Weights of a small transformer language model: 470M tokens.
MLP neurons of a small language model. Each row is named by its layer, matrix (up: input weights; down: output weights) and neuron, and shows model dimensions 16-111. Each number is 200 + 30 x the weight over its row's rms, rounded and kept within 0 to 999.
After each neuron's rows, "fires before" lists the tokens most often just after its 100 highest values on Wikipedia text that the model never trained on. A number after a token or word is its count.

L4.up1273,197,172,195,155,210,134,182,165,205,195,208,195,211,207,184,221,192,222,244,229,162,225,218,207,202,245,171,207,136,158,222,207,172,185,210,201,161,236,274,197,206,231,192,165,180,203,171,238,175,179,116,168,194,166,202,162,231,164,187,175,251,155,174,189,156,189,175,161,197,222,198,195,236,238,197,182,175,179,178,179,216,154,167,193,203,160,240,185,202,237,157,195,151,234,170,215
L4.down1273,220,191,175,192,239,202,288,200,215,190,183,144,202,184,184,192,230,197,269,172,136,217,162,226,223,248,247,191,152,185,235,208,171,174,228,199,228,195,230,175,206,177,190,244,188,167,219,227,242,194,200,149,153,264,221,172,188,233,185,199,235,216,207,171,199,264,200,234,206,249,231,124,195,232,205,241,205,217,172,220,166,184,221,180,161,209,152,191,172,155,261,246,179,158,212,181
fires before: "\n" 19, "  " 17, " 100" 11, " 3" 5

L5.up313,207,200,228,201,162,144,205,215,254,194,238,205,230,172,202,190,210,222,275,198,186,213,217,211,170,188,162,153,163,216,230,239,164,187,175,244,195,234,173,231,149,226,189,175,203,176,152,178,200,201,191,175,234,202,196,227,198,158,160,179,170,186,204,244,205,196,216,201,215,176,170,193,215,223,213,213,192,192,233,212,179,177,178,216,230,233,199,232,212,183,215,216,195,180,259,127
L5.down313,225,221,163,223,185,169,187,198,201,203,226,188,204,212,195,212,216,204,191,220,218,172,203,231,204,227,247,182,239,194,173,193,203,21,195,192,205,191,206,193,272,234,214,231,208,241,197,240,220,239,214,250,198,177,236,226,196,221,214,276,242,204,185,196,176,235,185,229,176,233,199,190,210,188,219,210,216,227,198,184,214,172,198,215,201,226,198,204,199,235,244,234,228,198,198,197
fires before: "=" 100

L5.up1431,213,177,179,171,198,244,178,217,154,213,218,208,233,184,243,219,242,185,214,210,202,248,228,205,262,185,137,170,227,152,163,218,144,206,231,256,136,156,130,237,193,215,152,175,144,261,172,209,137,265,166,197,201,167,201,211,289,200,241,185,232,179,194,220,185,220,185,210,178,215,180,265,169,148,204,161,238,166,189,207,202,185,228,266,205,150,172,177,231,196,176,256,222,193,211,186
L5.down1431,195,190,213,205,226,151,220,233,202,209,221,213,173,212,152,236,197,204,209,181,261,183,182,213,180,166,249,195,179,183,227,179,238,69,216,180,191,164,222,163,213,227,177,171,239,183,241,211,176,190,174,210,244,189,130,193,203,194,210,165,225,154,193,187,197,203,184,245,237,194,188,175,215,212,181,199,203,163,231,220,215,219,224,216,178,192,206,224,204,184,209,199,172,241,175,188
fires before: "=" 42, "s" 11

L5.up770,210,158,106,129,224,161,193,233,191,230,216,201,213,188,219,202,196,218,228,233,200,178,216,208,195,245,256,205,220,191,229,249,235,191,206,182,137,195,247,141,141,152,177,161,206,147,217,187,143,164,207,182,142,186,158,208,168,167,162,155,190,186,172,188,222,155,253,194,149,263,205,227,198,172,244,186,211,164,184,235,185,165,226,192,244,249,220,168,206,172,243,192,157,201,194,179
L5.down770,252,205,151,198,157,159,157,219,171,204,199,160,200,171,167,161,249,276,204,212,183,149,183,187,235,158,209,185,193,191,255,213,253,140,195,200,243,175,230,148,228,165,225,190,216,231,188,179,185,204,204,208,157,203,231,217,211,167,209,179,211,183,182,191,206,219,196,219,251,185,183,122,190,193,209,191,171,194,245,194,246,187,169,180,193,201,173,207,210,195,207,157,155,184,209,199
fires before: "s" 49, ":" 6

L5.up106,191,206,141,188,217,223,218,209,159,193,202,166,204,163,246,211,201,191,204,181,158,219,243,160,134,182,161,195,166,248,182,191,206,220,191,240,185,169,224,222,191,228,165,157,249,233,175,199,183,223,204,132,193,183,199,132,198,206,191,202,174,167,209,193,244,226,168,199,174,175,214,228,167,206,236,237,202,165,179,161,191,160,193,257,141,218,179,211,194,245,260,164,228,211,179,184
L5.down106,204,226,207,180,186,201,191,211,191,167,188,173,224,213,225,290,226,209,186,175,234,220,184,161,182,191,207,157,180,173,223,226,197,38,156,208,218,186,240,193,217,188,176,211,153,194,157,196,229,212,207,199,211,229,192,196,156,221,196,243,207,219,207,221,223,129,232,214,179,153,216,253,217,238,155,201,238,198,207,245,175,234,198,225,197,160,215,188,189,183,205,188,210,180,157,159
fires before: "=" 69, "." 6, " =" 5

L4.up1035,212,187,192,202,211,202,192,207,199,254,176,216,206,259,212,213,185,230,219,217,190,187,143,204,198,221,186,201,203,189,216,203,285,226,210,239,220,159,230,240,159,249,217,194,203,205,243,157,195,271,152,170,216,198,253,237,182,282,193,136,261,173,202,201,246,206,233,239,158,257,204,155,205,207,182,170,224,243,211,190,216,189,236,181,160,208,220,205,222,189,265,137,192,216,219,224
L4.down1035,203,228,202,189,205,235,186,250,242,247,194,226,232,228,195,225,185,223,175,237,222,172,162,227,234,232,213,168,176,236,217,251,183,232,222,171,177,169,223,179,167,228,178,170,192,226,216,225,154,230,203,194,249,168,183,210,155,235,171,189,240,148,180,186,182,170,213,170,225,222,234,222,228,206,161,171,206,217,189,214,231,220,151,180,202,197,217,188,211,184,238,169,184,228,213,204
fires before: "," 45, "." 7, "–" 6, "ric" 4

L5.up243,174,172,192,208,264,187,175,180,255,172,209,234,204,157,215,280,195,214,205,172,196,179,191,182,201,220,228,159,192,181,247,148,213,236,158,165,175,195,255,215,191,154,187,210,181,213,126,196,192,192,165,147,145,132,156,227,188,161,180,181,163,160,261,255,185,176,168,144,183,237,188,238,208,160,209,221,146,175,221,229,201,199,214,163,214,198,211,128,209,212,220,221,172,257,162,224
L5.down243,215,235,203,189,197,196,209,179,221,121,240,210,194,203,192,217,243,185,188,222,248,191,158,201,197,154,208,189,197,203,227,159,194,201,206,212,198,221,167,250,191,232,229,261,242,214,127,213,222,169,252,218,195,169,225,227,275,170,207,224,152,202,176,155,241,217,172,210,223,185,161,191,222,216,162,198,257,174,233,204,184,211,158,224,192,247,216,194,160,213,276,231,238,147,158,258
fires before: "-" 47, "\n" 6, "ca" 5, "cut" 5

L5.up573,193,182,189,220,185,200,204,200,155,195,226,216,208,188,206,216,158,222,192,197,145,266,151,244,204,193,151,159,199,204,213,225,267,191,228,223,178,171,157,215,192,215,228,170,157,186,211,245,197,207,190,229,201,199,201,183,208,183,194,191,194,136,189,169,247,177,256,233,145,239,172,193,224,236,196,187,200,132,210,165,191,170,194,209,219,217,184,230,258,206,195,189,184,163,242,221
L5.down573,198,204,182,210,200,178,236,228,186,167,192,186,208,170,205,200,213,164,219,230,215,160,170,174,178,173,237,187,244,304,223,190,218,104,196,207,205,158,265,225,248,202,186,203,179,197,212,173,165,220,149,205,223,208,159,255,191,217,216,239,195,168,184,217,205,238,184,204,196,226,176,169,175,181,190,213,204,203,197,216,215,209,181,183,207,192,174,255,211,208,189,229,231,195,176,180
fires before: "=" 85, " century" 4

L4.up996,189,166,255,210,220,215,209,171,251,229,222,233,201,181,245,222,196,227,197,242,192,189,236,154,180,221,243,227,203,199,184,198,273,186,177,216,132,168,206,213,188,237,116,169,165,168,180,156,160,190,212,195,182,156,227,171,239,172,134,225,194,217,140,234,181,200,166,142,110,218,188,228,246,221,247,204,228,236,171,183,184,217,161,188,187,233,194,196,193,175,243,179,194,211,266,165
L4.down996,218,245,158,201,198,176,208,131,184,178,190,223,210,161,172,176,194,180,273,229,164,249,184,201,196,201,188,218,215,206,145,218,138,187,158,238,259,242,194,198,221,204,202,169,177,223,219,209,231,169,181,241,211,178,210,247,212,204,193,251,239,124,183,186,250,186,198,229,192,177,199,226,192,224,189,215,237,185,168,223,166,193,239,208,221,230,202,180,189,199,215,218,230,213,148,225
fires before: "=" 84, "\n" 4

L4.up765,234,227,204,199,145,196,175,167,208,206,157,206,194,220,233,216,165,216,193,193,187,123,193,173,169,161,156,203,198,213,185,219,173,199,200,210,213,164,185,230,168,212,211,176,211,215,199,243,191,197,161,249,232,252,217,159,176,171,178,224,128,193,177,211,192,188,222,178,169,192,191,252,217,218,209,172,225,150,181,221,193,258,193,186,221,166,173,180,197,164,190,217,185,201,189,226
L4.down765,175,201,210,178,223,207,201,165,210,161,209,174,217,204,207,188,191,220,221,228,179,150,246,248,186,218,191,188,231,165,236,164,234,241,221,179,207,177,197,202,181,245,265,180,187,199,174,195,265,246,182,211,204,158,201,227,222,177,225,140,194,203,233,181,240,269,198,209,282,226,265,182,225,217,169,192,198,234,268,173,236,178,182,174,202,192,174,230,177,172,168,248,233,198,180,154
fires before: "|" 36, "-" 27

L5.up82,180,239,216,223,223,162,215,245,219,198,207,216,254,143,150,187,230,190,190,258,223,263,228,171,226,190,204,177,171,250,198,194,190,176,213,221,152,195,204,253,200,279,181,173,137,236,194,221,166,180,142,181,214,218,239,213,223,243,169,148,162,153,182,230,188,184,202,196,201,204,143,176,204,237,214,222,215,182,217,152,206,178,188,190,228,162,187,228,177,213,201,210,227,178,260,152
L5.down82,216,189,210,183,188,224,211,165,195,142,220,176,201,178,225,199,161,218,219,132,187,132,240,198,168,192,207,184,184,138,181,198,183,15,224,210,251,203,187,187,202,214,194,209,243,185,218,185,215,227,163,203,187,208,168,222,184,182,229,261,184,170,193,182,166,185,202,241,210,217,220,195,205,219,191,169,248,206,235,262,206,202,191,218,205,195,228,211,198,197,203,150,200,177,188,192
fires before: "=" 97

L4.up71,180,182,142,202,233,236,200,232,171,226,215,193,221,155,169,197,170,177,189,241,186,160,251,113,226,208,177,220,254,238,215,187,171,206,167,196,234,226,209,200,174,194,178,215,218,142,161,162,144,243,175,234,185,225,160,179,159,193,172,168,200,159,165,199,165,200,220,212,180,209,199,215,241,163,240,152,141,174,143,157,122,238,229,164,217,138,201,217,162,208,149,174,182,237,202,237
L4.down71,195,195,146,183,168,232,147,205,206,212,216,174,230,198,134,183,225,205,159,147,213,161,144,148,163,233,245,245,220,206,246,163,276,156,169,219,183,200,213,201,185,222,204,182,241,214,218,201,226,233,244,147,139,195,218,164,176,198,215,206,213,200,243,241,179,138,164,241,180,219,227,219,205,180,195,159,221,178,213,188,212,184,248,204,167,186,226,167,174,145,197,168,215,231,177,195
fires before: "s" 31, "ta" 7, "raph" 7, "in" 5, "ram" 4, "ner" 4

L5.up553,218,212,229,208,163,173,215,152,180,166,116,199,182,248,204,191,224,224,192,211,143,225,179,194,160,205,162,189,189,325,214,178,199,231,176,149,215,191,216,192,167,241,182,192,193,188,199,184,171,185,180,200,221,213,177,168,176,183,208,194,176,213,210,199,177,216,180,230,147,217,218,186,187,194,198,212,152,255,177,211,198,161,213,191,227,155,225,175,182,195,296,229,167,200,194,113
L5.down553,204,223,203,168,174,217,211,218,209,146,156,271,171,243,184,207,269,272,133,206,174,245,224,160,256,262,152,167,214,203,175,198,202,169,184,173,156,181,172,237,159,161,222,234,227,260,184,179,217,175,210,194,190,215,204,156,199,265,207,187,185,194,214,212,217,210,177,186,252,229,203,202,209,192,225,162,203,188,172,167,242,186,216,171,216,191,177,209,171,223,199,175,173,140,189,248
fires before: " |" 24, "|" 10, "N" 5, ":" 5, "ang" 5, "i" 4

L5.up1410,223,225,170,202,249,223,213,195,169,222,187,181,179,145,185,227,216,266,215,243,190,228,230,250,183,243,204,188,197,199,164,224,249,236,256,199,187,151,136,168,211,210,170,200,237,190,170,195,167,210,232,173,231,197,217,217,141,205,168,175,225,179,202,228,225,209,266,167,239,248,188,219,216,192,169,223,186,192,186,205,123,215,133,205,175,223,155,196,184,199,245,279,207,195,170,182
L5.down1410,194,226,185,247,239,174,221,213,190,208,194,250,237,192,147,166,220,144,188,185,216,218,226,216,228,231,207,159,116,192,201,170,197,260,161,207,176,183,218,217,222,223,182,188,219,272,177,222,229,241,195,191,215,214,190,188,256,204,202,190,213,248,170,172,203,217,281,233,213,229,183,185,228,184,204,173,183,144,230,178,206,193,204,223,241,184,177,228,197,230,200,206,220,227,152,180
fires before: "|" 51, "\n\n" 5, "uli" 4

L5.up1100,177,179,136,201,212,166,179,219,181,165,263,237,206,191,190,215,230,242,234,233,198,252,227,154,201,229,191,182,227,209,178,199,193,230,242,209,167,151,164,211,169,191,203,199,196,201,182,155,256,222,169,218,216,184,171,254,203,230,215,171,234,224,174,197,250,176,274,216,154,280,173,206,212,184,174,182,211,211,238,199,185,223,228,232,214,197,203,210,221,227,168,135,134,222,210,183
L5.down1100,196,197,196,220,186,164,174,214,229,175,225,247,229,178,146,181,184,132,216,204,230,180,218,149,200,242,216,227,236,187,172,180,133,134,232,174,214,196,201,203,150,220,187,172,200,171,209,180,164,227,193,194,178,165,159,195,227,175,192,206,202,221,203,211,213,159,188,184,223,242,225,194,209,214,190,169,241,131,230,188,138,257,206,215,215,195,203,193,170,278,176,181,204,234,253,148
fires before: "|" 59, ")" 13

L4.up1191,211,170,266,173,182,156,167,217,160,218,167,133,187,199,222,198,190,191,244,169,172,201,150,264,256,203,182,238,180,172,246,183,205,198,167,203,197,189,214,242,156,167,210,199,154,235,208,247,180,198,167,211,242,200,220,207,215,133,145,194,232,218,192,197,193,186,217,204,205,215,226,209,247,197,208,173,233,229,165,242,169,174,166,174,228,229,178,188,259,254,200,175,171,207,181,185
L4.down1191,270,253,137,232,208,216,176,224,240,175,220,185,224,207,186,165,242,195,208,256,210,207,207,179,144,250,239,169,162,172,206,249,198,182,184,146,203,216,226,147,218,200,198,211,185,148,142,168,207,226,239,206,197,210,182,213,216,249,184,255,218,199,239,175,211,171,164,205,189,193,172,175,131,168,216,189,222,192,258,197,158,187,244,147,167,225,210,209,198,247,206,228,184,196,235,214
fires before: "=" 12, "\n\n" 11, "  " 9, "\n" 9, " Candidate" 9

L5.up302,170,138,242,174,147,177,212,201,217,194,215,146,263,176,163,221,184,233,243,223,171,221,234,172,167,230,198,220,195,208,181,194,239,197,146,206,191,214,218,204,198,210,168,214,150,192,246,243,177,209,155,170,183,197,200,198,240,147,214,184,271,158,180,211,187,222,240,188,187,152,161,189,171,178,246,207,214,228,164,192,246,186,197,160,174,202,185,183,189,223,214,187,126,177,196,207
L5.down302,165,215,202,144,213,193,236,196,193,248,199,221,238,264,237,216,251,264,143,207,199,207,217,217,200,216,160,259,147,181,194,192,249,153,211,191,190,207,221,183,217,196,225,232,182,250,204,178,112,158,218,216,197,207,212,186,193,211,218,296,220,195,214,190,152,166,217,169,185,157,187,192,167,276,203,239,225,218,193,198,258,187,182,204,153,176,144,163,203,215,215,206,191,202,234,191
fires before: "," 22, "." 19, ")" 9, " |" 5, " was" 4

L4.up1244,218,246,183,219,225,154,198,217,147,188,185,209,208,172,280,245,130,210,213,188,186,174,221,166,179,196,155,262,163,171,215,200,168,182,211,191,172,214,202,209,181,167,184,185,160,190,178,220,136,197,178,179,231,190,240,223,173,229,246,198,236,153,166,206,197,157,161,184,193,260,173,234,228,241,188,209,212,187,147,154,171,213,207,192,228,212,158,288,194,250,242,162,244,197,215,204
L4.down1244,207,224,218,220,179,241,201,216,238,248,197,172,181,198,183,219,212,198,207,200,207,208,219,178,224,199,208,229,167,232,178,186,208,92,224,223,248,195,228,194,172,228,191,178,193,199,224,229,189,211,189,224,210,164,166,167,190,198,117,229,195,190,183,185,178,234,197,268,225,150,172,179,147,189,175,230,208,201,210,220,223,236,195,192,181,199,220,186,191,175,203,196,206,229,195,182
fires before: "=" 42, " |" 10, ")" 6, " (" 5

L5.up1297,136,204,143,157,242,181,241,174,118,197,205,253,230,216,180,212,221,170,158,239,193,196,225,231,198,202,247,172,193,310,168,165,192,201,206,220,184,215,256,166,167,174,213,168,126,255,262,203,135,232,165,224,193,201,207,145,215,189,208,142,198,179,224,164,181,142,197,190,178,198,195,193,189,208,178,214,192,139,174,172,247,193,238,165,185,179,190,140,171,232,246,192,196,192,217,198
L5.down1297,220,185,211,188,200,144,196,225,206,239,209,162,171,214,220,189,208,196,196,152,183,200,179,164,224,224,167,191,194,177,214,234,197,193,239,211,149,136,220,236,208,218,168,150,224,213,190,160,178,156,174,136,197,230,204,222,219,213,218,205,269,234,157,202,208,211,186,178,213,181,249,187,184,201,186,216,241,199,215,241,156,237,211,215,212,245,186,218,232,222,227,182,227,241,184,151
fires before: "-" 71, "\n" 7

L5.up1324,165,219,159,200,241,223,183,153,182,200,229,203,194,150,254,200,183,210,212,246,174,255,229,229,199,202,176,177,193,200,225,215,187,204,239,171,140,207,213,194,190,185,166,164,173,141,170,241,203,238,213,211,172,213,213,145,244,244,189,215,208,174,203,218,182,164,201,164,164,181,118,171,190,244,167,167,176,164,237,146,184,183,198,158,224,208,108,189,174,213,241,226,225,187,195,216
L5.down1324,164,236,188,253,175,213,173,222,204,213,174,183,191,199,201,208,256,225,203,173,252,191,200,184,200,246,184,193,187,171,229,236,251,9,186,176,208,207,165,185,206,192,221,154,172,183,227,216,147,168,213,201,228,157,203,162,208,179,179,239,232,219,231,212,214,202,209,197,250,203,213,188,199,211,198,217,265,201,195,200,193,211,198,180,236,200,193,216,207,227,175,159,160,264,244,177
fires before: "=" 100

L5.up717,182,204,242,207,247,246,230,236,219,198,182,200,231,150,188,179,185,198,204,158,237,178,193,159,213,218,181,212,218,222,187,203,222,181,110,246,211,214,168,224,166,209,158,229,196,248,204,185,135,249,208,167,241,202,183,172,199,193,181,233,226,192,178,204,197,193,213,224,158,270,182,242,237,239,238,181,197,164,203,212,177,213,208,239,249,173,187,155,195,216,164,223,149,177,216,135
L5.down717,176,178,178,124,191,167,178,207,207,175,253,203,175,202,196,221,190,182,184,222,150,214,194,230,163,187,178,171,230,154,205,206,245,141,227,164,188,191,233,212,196,184,206,173,220,178,176,217,243,212,125,251,176,168,185,241,160,245,264,114,197,199,211,227,247,191,197,212,219,155,212,208,157,185,156,248,194,218,168,214,233,265,208,160,176,220,223,221,216,197,152,179,289,175,230,202
fires before: ";" 41, "-" 11, "\n" 5, " |" 5, "|" 4

L5.up538,226,156,188,214,246,174,200,209,221,200,190,201,256,245,240,247,193,173,207,248,233,189,170,211,213,250,176,138,204,211,200,166,225,199,177,194,211,245,205,198,196,236,176,195,222,194,149,249,248,181,174,240,209,158,189,189,247,157,148,203,149,208,195,189,215,182,245,190,167,227,181,171,201,208,210,186,180,203,258,163,216,196,190,209,161,232,165,219,200,220,201,184,141,188,244,209
L5.down538,151,226,189,164,143,220,211,199,194,160,157,145,173,220,175,144,207,163,174,208,247,187,184,200,218,197,179,192,189,223,210,222,239,0,262,230,189,158,191,221,172,189,179,159,224,240,220,174,205,225,221,194,187,217,212,233,163,188,216,274,177,197,153,210,193,198,224,202,199,211,215,149,202,159,236,205,245,204,153,192,209,200,183,182,181,202,166,239,186,179,162,199,220,213,201,190
fires before: "=" 100

L5.up925,184,121,196,124,179,175,213,244,171,197,201,237,216,209,210,163,129,222,163,227,210,217,151,180,240,188,254,240,203,202,228,175,188,207,199,179,141,219,199,197,177,165,203,140,168,237,230,230,174,201,177,229,212,191,199,178,142,290,192,178,212,136,185,216,163,180,214,209,222,242,263,183,213,235,207,160,205,190,171,205,170,208,193,182,219,202,224,135,259,193,206,186,157,198,220,243
L5.down925,190,230,222,247,218,241,171,202,231,179,220,121,225,256,217,187,241,193,221,174,209,184,183,180,211,167,167,176,204,189,222,202,164,155,236,210,217,186,219,203,191,199,166,209,167,212,147,181,226,204,249,188,235,211,210,171,197,115,229,244,202,215,156,189,174,178,135,202,161,204,154,177,184,236,213,205,193,243,183,244,233,185,173,205,211,171,217,197,213,239,201,200,245,214,209,174
fires before: "\n" 31, "-" 20

L5.up188,243,262,202,197,199,225,168,193,220,164,269,176,206,182,234,213,220,156,221,222,192,230,182,109,221,205,206,240,165,234,186,170,251,200,162,229,210,192,265,221,184,211,128,191,203,232,218,209,170,172,205,174,206,195,156,183,184,209,180,170,153,172,218,163,192,178,211,218,158,227,203,192,231,254,170,192,189,152,237,229,175,217,165,129,200,192,187,204,179,208,211,207,204,219,208,174
L5.down188,217,195,225,216,120,164,200,186,190,148,172,213,183,195,205,219,193,178,193,196,218,198,154,223,211,229,184,187,209,273,224,190,223,58,198,195,206,214,210,182,162,221,229,255,179,161,192,153,190,205,162,197,186,170,201,232,226,166,177,256,227,170,168,209,206,173,181,194,226,174,220,197,211,175,214,190,236,252,187,197,226,211,193,259,266,219,191,250,215,174,199,207,208,195,262,167
fires before: "=" 34, "-" 12, "ti" 5, "de" 4

L5.up1526,269,260,233,251,214,176,162,202,224,164,179,243,220,144,196,217,256,211,235,229,216,213,212,210,237,206,250,213,200,192,193,242,192,171,188,224,168,194,164,223,162,157,194,217,206,187,205,246,181,201,146,239,207,187,205,255,170,221,124,162,156,172,195,170,192,182,202,206,244,226,212,185,171,210,261,220,186,171,188,106,226,204,202,212,160,199,226,180,246,208,173,235,235,214,237,182
L5.down1526,200,163,214,206,181,220,217,229,200,214,194,195,202,227,211,187,183,236,175,155,218,201,229,214,183,197,144,208,173,212,172,187,195,27,133,191,232,215,179,242,195,225,257,168,201,172,168,197,240,198,216,194,225,223,214,218,217,187,244,237,188,190,208,171,158,228,231,215,210,192,185,199,216,176,193,195,164,219,190,257,205,208,226,198,245,204,220,193,218,198,219,206,177,188,184,192
fires before: "=" 92

L5.up1516,163,190,206,193,181,166,230,177,161,245,174,264,165,196,147,242,133,207,198,180,250,159,234,304,197,182,164,162,163,185,202,170,274,202,184,202,242,204,179,205,143,160,197,177,214,210,199,219,234,199,154,141,226,159,204,209,251,237,174,145,185,155,146,292,206,216,226,236,230,200,199,178,225,196,192,215,215,168,162,200,155,244,187,176,229,186,159,185,194,239,166,205,167,189,215,214
L5.down1516,174,204,234,215,208,198,225,183,224,243,187,215,237,181,162,171,162,269,218,189,178,204,195,212,238,229,251,153,241,163,213,225,195,225,143,192,179,222,224,231,218,213,140,192,225,210,267,222,147,228,223,203,266,186,141,240,139,194,135,179,191,168,203,137,221,202,185,190,208,201,199,190,240,209,242,208,206,216,209,249,195,243,191,179,218,212,214,186,181,239,174,235,184,178,169,200
fires before: "=" 33, "," 17, " 2" 5, "\n" 4

L5.up27,214,202,225,201,173,190,211,217,221,207,190,212,214,158,165,211,234,183,232,228,242,231,269,174,247,192,242,182,161,202,185,154,236,229,176,178,205,168,153,195,197,225,264,194,212,227,206,233,162,184,198,207,189,174,195,198,216,170,171,185,171,163,209,221,221,155,205,189,156,242,186,245,210,150,247,155,146,141,258,149,143,220,148,154,232,158,187,201,139,235,220,216,180,164,164,205
L5.down27,193,148,179,195,180,145,176,226,230,170,222,149,185,203,226,200,204,211,222,224,224,250,211,205,221,200,227,221,146,238,181,136,178,160,206,172,227,230,238,150,183,182,172,176,213,269,250,203,242,176,165,211,207,182,177,175,173,155,214,187,186,209,170,191,220,196,233,168,252,158,215,133,157,170,184,212,209,181,148,206,226,141,182,224,176,184,171,200,216,195,180,238,264,175,210,199
fires before: "=" 50, "ion" 4, "le" 4

L5.up607,244,259,197,216,222,179,173,207,233,221,218,169,212,216,245,207,221,230,207,198,215,161,224,187,196,234,147,233,120,178,204,219,181,194,196,198,208,242,252,187,211,222,148,189,207,188,209,214,200,215,171,161,240,187,184,211,231,219,189,186,156,226,201,216,192,146,238,164,215,213,171,186,212,205,122,193,163,230,199,224,153,186,211,178,223,174,179,160,189,204,193,246,200,210,208,177
L5.down607,182,143,182,240,140,208,202,176,211,159,283,227,185,178,213,168,160,161,203,254,178,196,211,202,221,200,190,164,235,247,178,218,244,45,234,221,235,232,156,203,222,170,253,232,162,136,167,254,160,199,197,226,218,171,203,221,225,164,228,158,212,162,173,216,175,185,228,224,225,205,228,172,233,216,248,197,259,197,207,196,198,197,187,182,215,164,206,212,208,164,189,193,219,228,221,209
fires before: "-" 57, "tor" 4

L4.up454,198,184,139,158,194,194,198,172,190,184,222,167,192,190,157,224,219,187,198,198,188,200,231,215,244,214,201,212,216,177,249,189,161,208,161,201,211,184,202,177,155,183,198,212,193,280,181,217,218,273,149,160,216,214,203,229,242,142,234,214,209,188,220,232,146,167,211,135,213,214,194,241,222,206,178,148,194,162,215,209,232,149,184,139,160,192,227,199,222,226,183,226,143,228,202,125
L4.down454,200,177,195,247,189,169,178,197,203,157,166,209,199,195,243,207,198,205,146,147,196,282,191,180,216,236,213,229,212,219,204,176,170,159,185,239,184,183,210,190,207,143,174,234,207,177,247,193,223,151,177,205,225,150,155,177,208,241,215,169,171,170,224,200,166,217,220,208,204,193,212,208,228,245,207,134,252,234,210,177,209,171,211,187,219,199,153,236,203,224,219,248,224,173,212,204
fires before: "-" 89

L5.up1341,182,230,187,162,191,181,159,179,194,144,218,223,195,267,138,210,239,224,264,188,192,162,178,203,148,249,196,178,182,220,206,195,211,204,233,169,191,231,245,150,217,204,267,218,197,224,198,206,202,196,172,202,208,236,191,221,189,200,189,208,197,172,197,197,238,221,188,165,199,226,193,194,136,181,215,206,208,171,144,192,209,169,214,207,214,178,185,143,180,159,229,183,136,185,194,199
L5.down1341,274,176,221,249,204,161,196,153,115,199,243,228,160,175,212,190,182,161,210,251,174,220,196,234,207,155,194,233,211,178,164,201,191,135,190,202,200,227,183,196,214,163,159,209,221,250,248,182,181,263,170,197,166,187,211,182,205,234,228,225,187,202,180,199,171,196,176,197,163,206,200,214,218,215,206,202,163,177,247,195,197,152,184,249,225,190,196,234,213,168,182,207,272,209,203,223
fires before: " of" 37, ":" 9, "s" 5, "ation" 4

L5.up589,206,171,239,180,168,224,201,211,158,223,142,186,225,205,171,239,209,229,207,221,168,200,223,160,219,207,155,224,179,200,213,189,194,217,239,178,201,186,199,220,185,213,207,179,174,205,194,209,138,160,201,214,200,232,198,170,231,149,154,191,148,144,149,230,166,203,204,201,187,195,207,236,229,174,184,212,254,204,197,126,184,196,194,184,230,185,165,171,198,204,221,148,234,239,254,204
L5.down589,245,220,175,192,155,192,208,226,210,241,197,180,233,199,211,219,239,149,199,221,166,239,166,195,198,218,206,162,146,203,200,254,160,194,260,198,219,247,231,174,210,220,253,178,182,207,243,228,229,194,256,178,210,180,238,199,179,196,190,204,214,179,242,210,225,159,177,190,230,165,163,215,206,221,218,167,186,163,196,236,179,170,178,163,205,201,281,231,217,209,208,152,173,232,173,208
fires before: "=" 21, "\n" 20, "\n\n" 12, ")" 5, " Released" 4, "," 4

L5.up707,208,228,173,210,232,248,229,235,187,202,208,247,198,166,244,221,232,238,182,228,169,193,173,191,217,217,170,151,204,228,213,161,194,197,193,203,195,190,184,183,230,231,191,167,181,208,188,198,196,275,215,209,186,176,248,196,210,204,147,238,228,201,187,213,229,215,206,162,231,233,178,173,221,178,268,184,198,241,176,192,272,159,213,159,202,131,190,193,217,190,283,231,172,178,233,176
L5.down707,197,211,245,183,188,181,217,186,257,163,217,174,228,209,167,147,203,177,190,189,229,237,153,243,178,229,232,208,157,208,189,212,192,22,237,234,206,191,261,234,234,217,217,256,209,191,227,225,215,194,181,209,171,207,201,223,190,192,202,238,201,221,234,242,214,182,174,212,159,185,189,226,204,167,194,198,207,211,203,226,159,226,180,186,199,216,175,205,186,226,223,188,200,226,154,193
fires before: "=" 58, " of" 4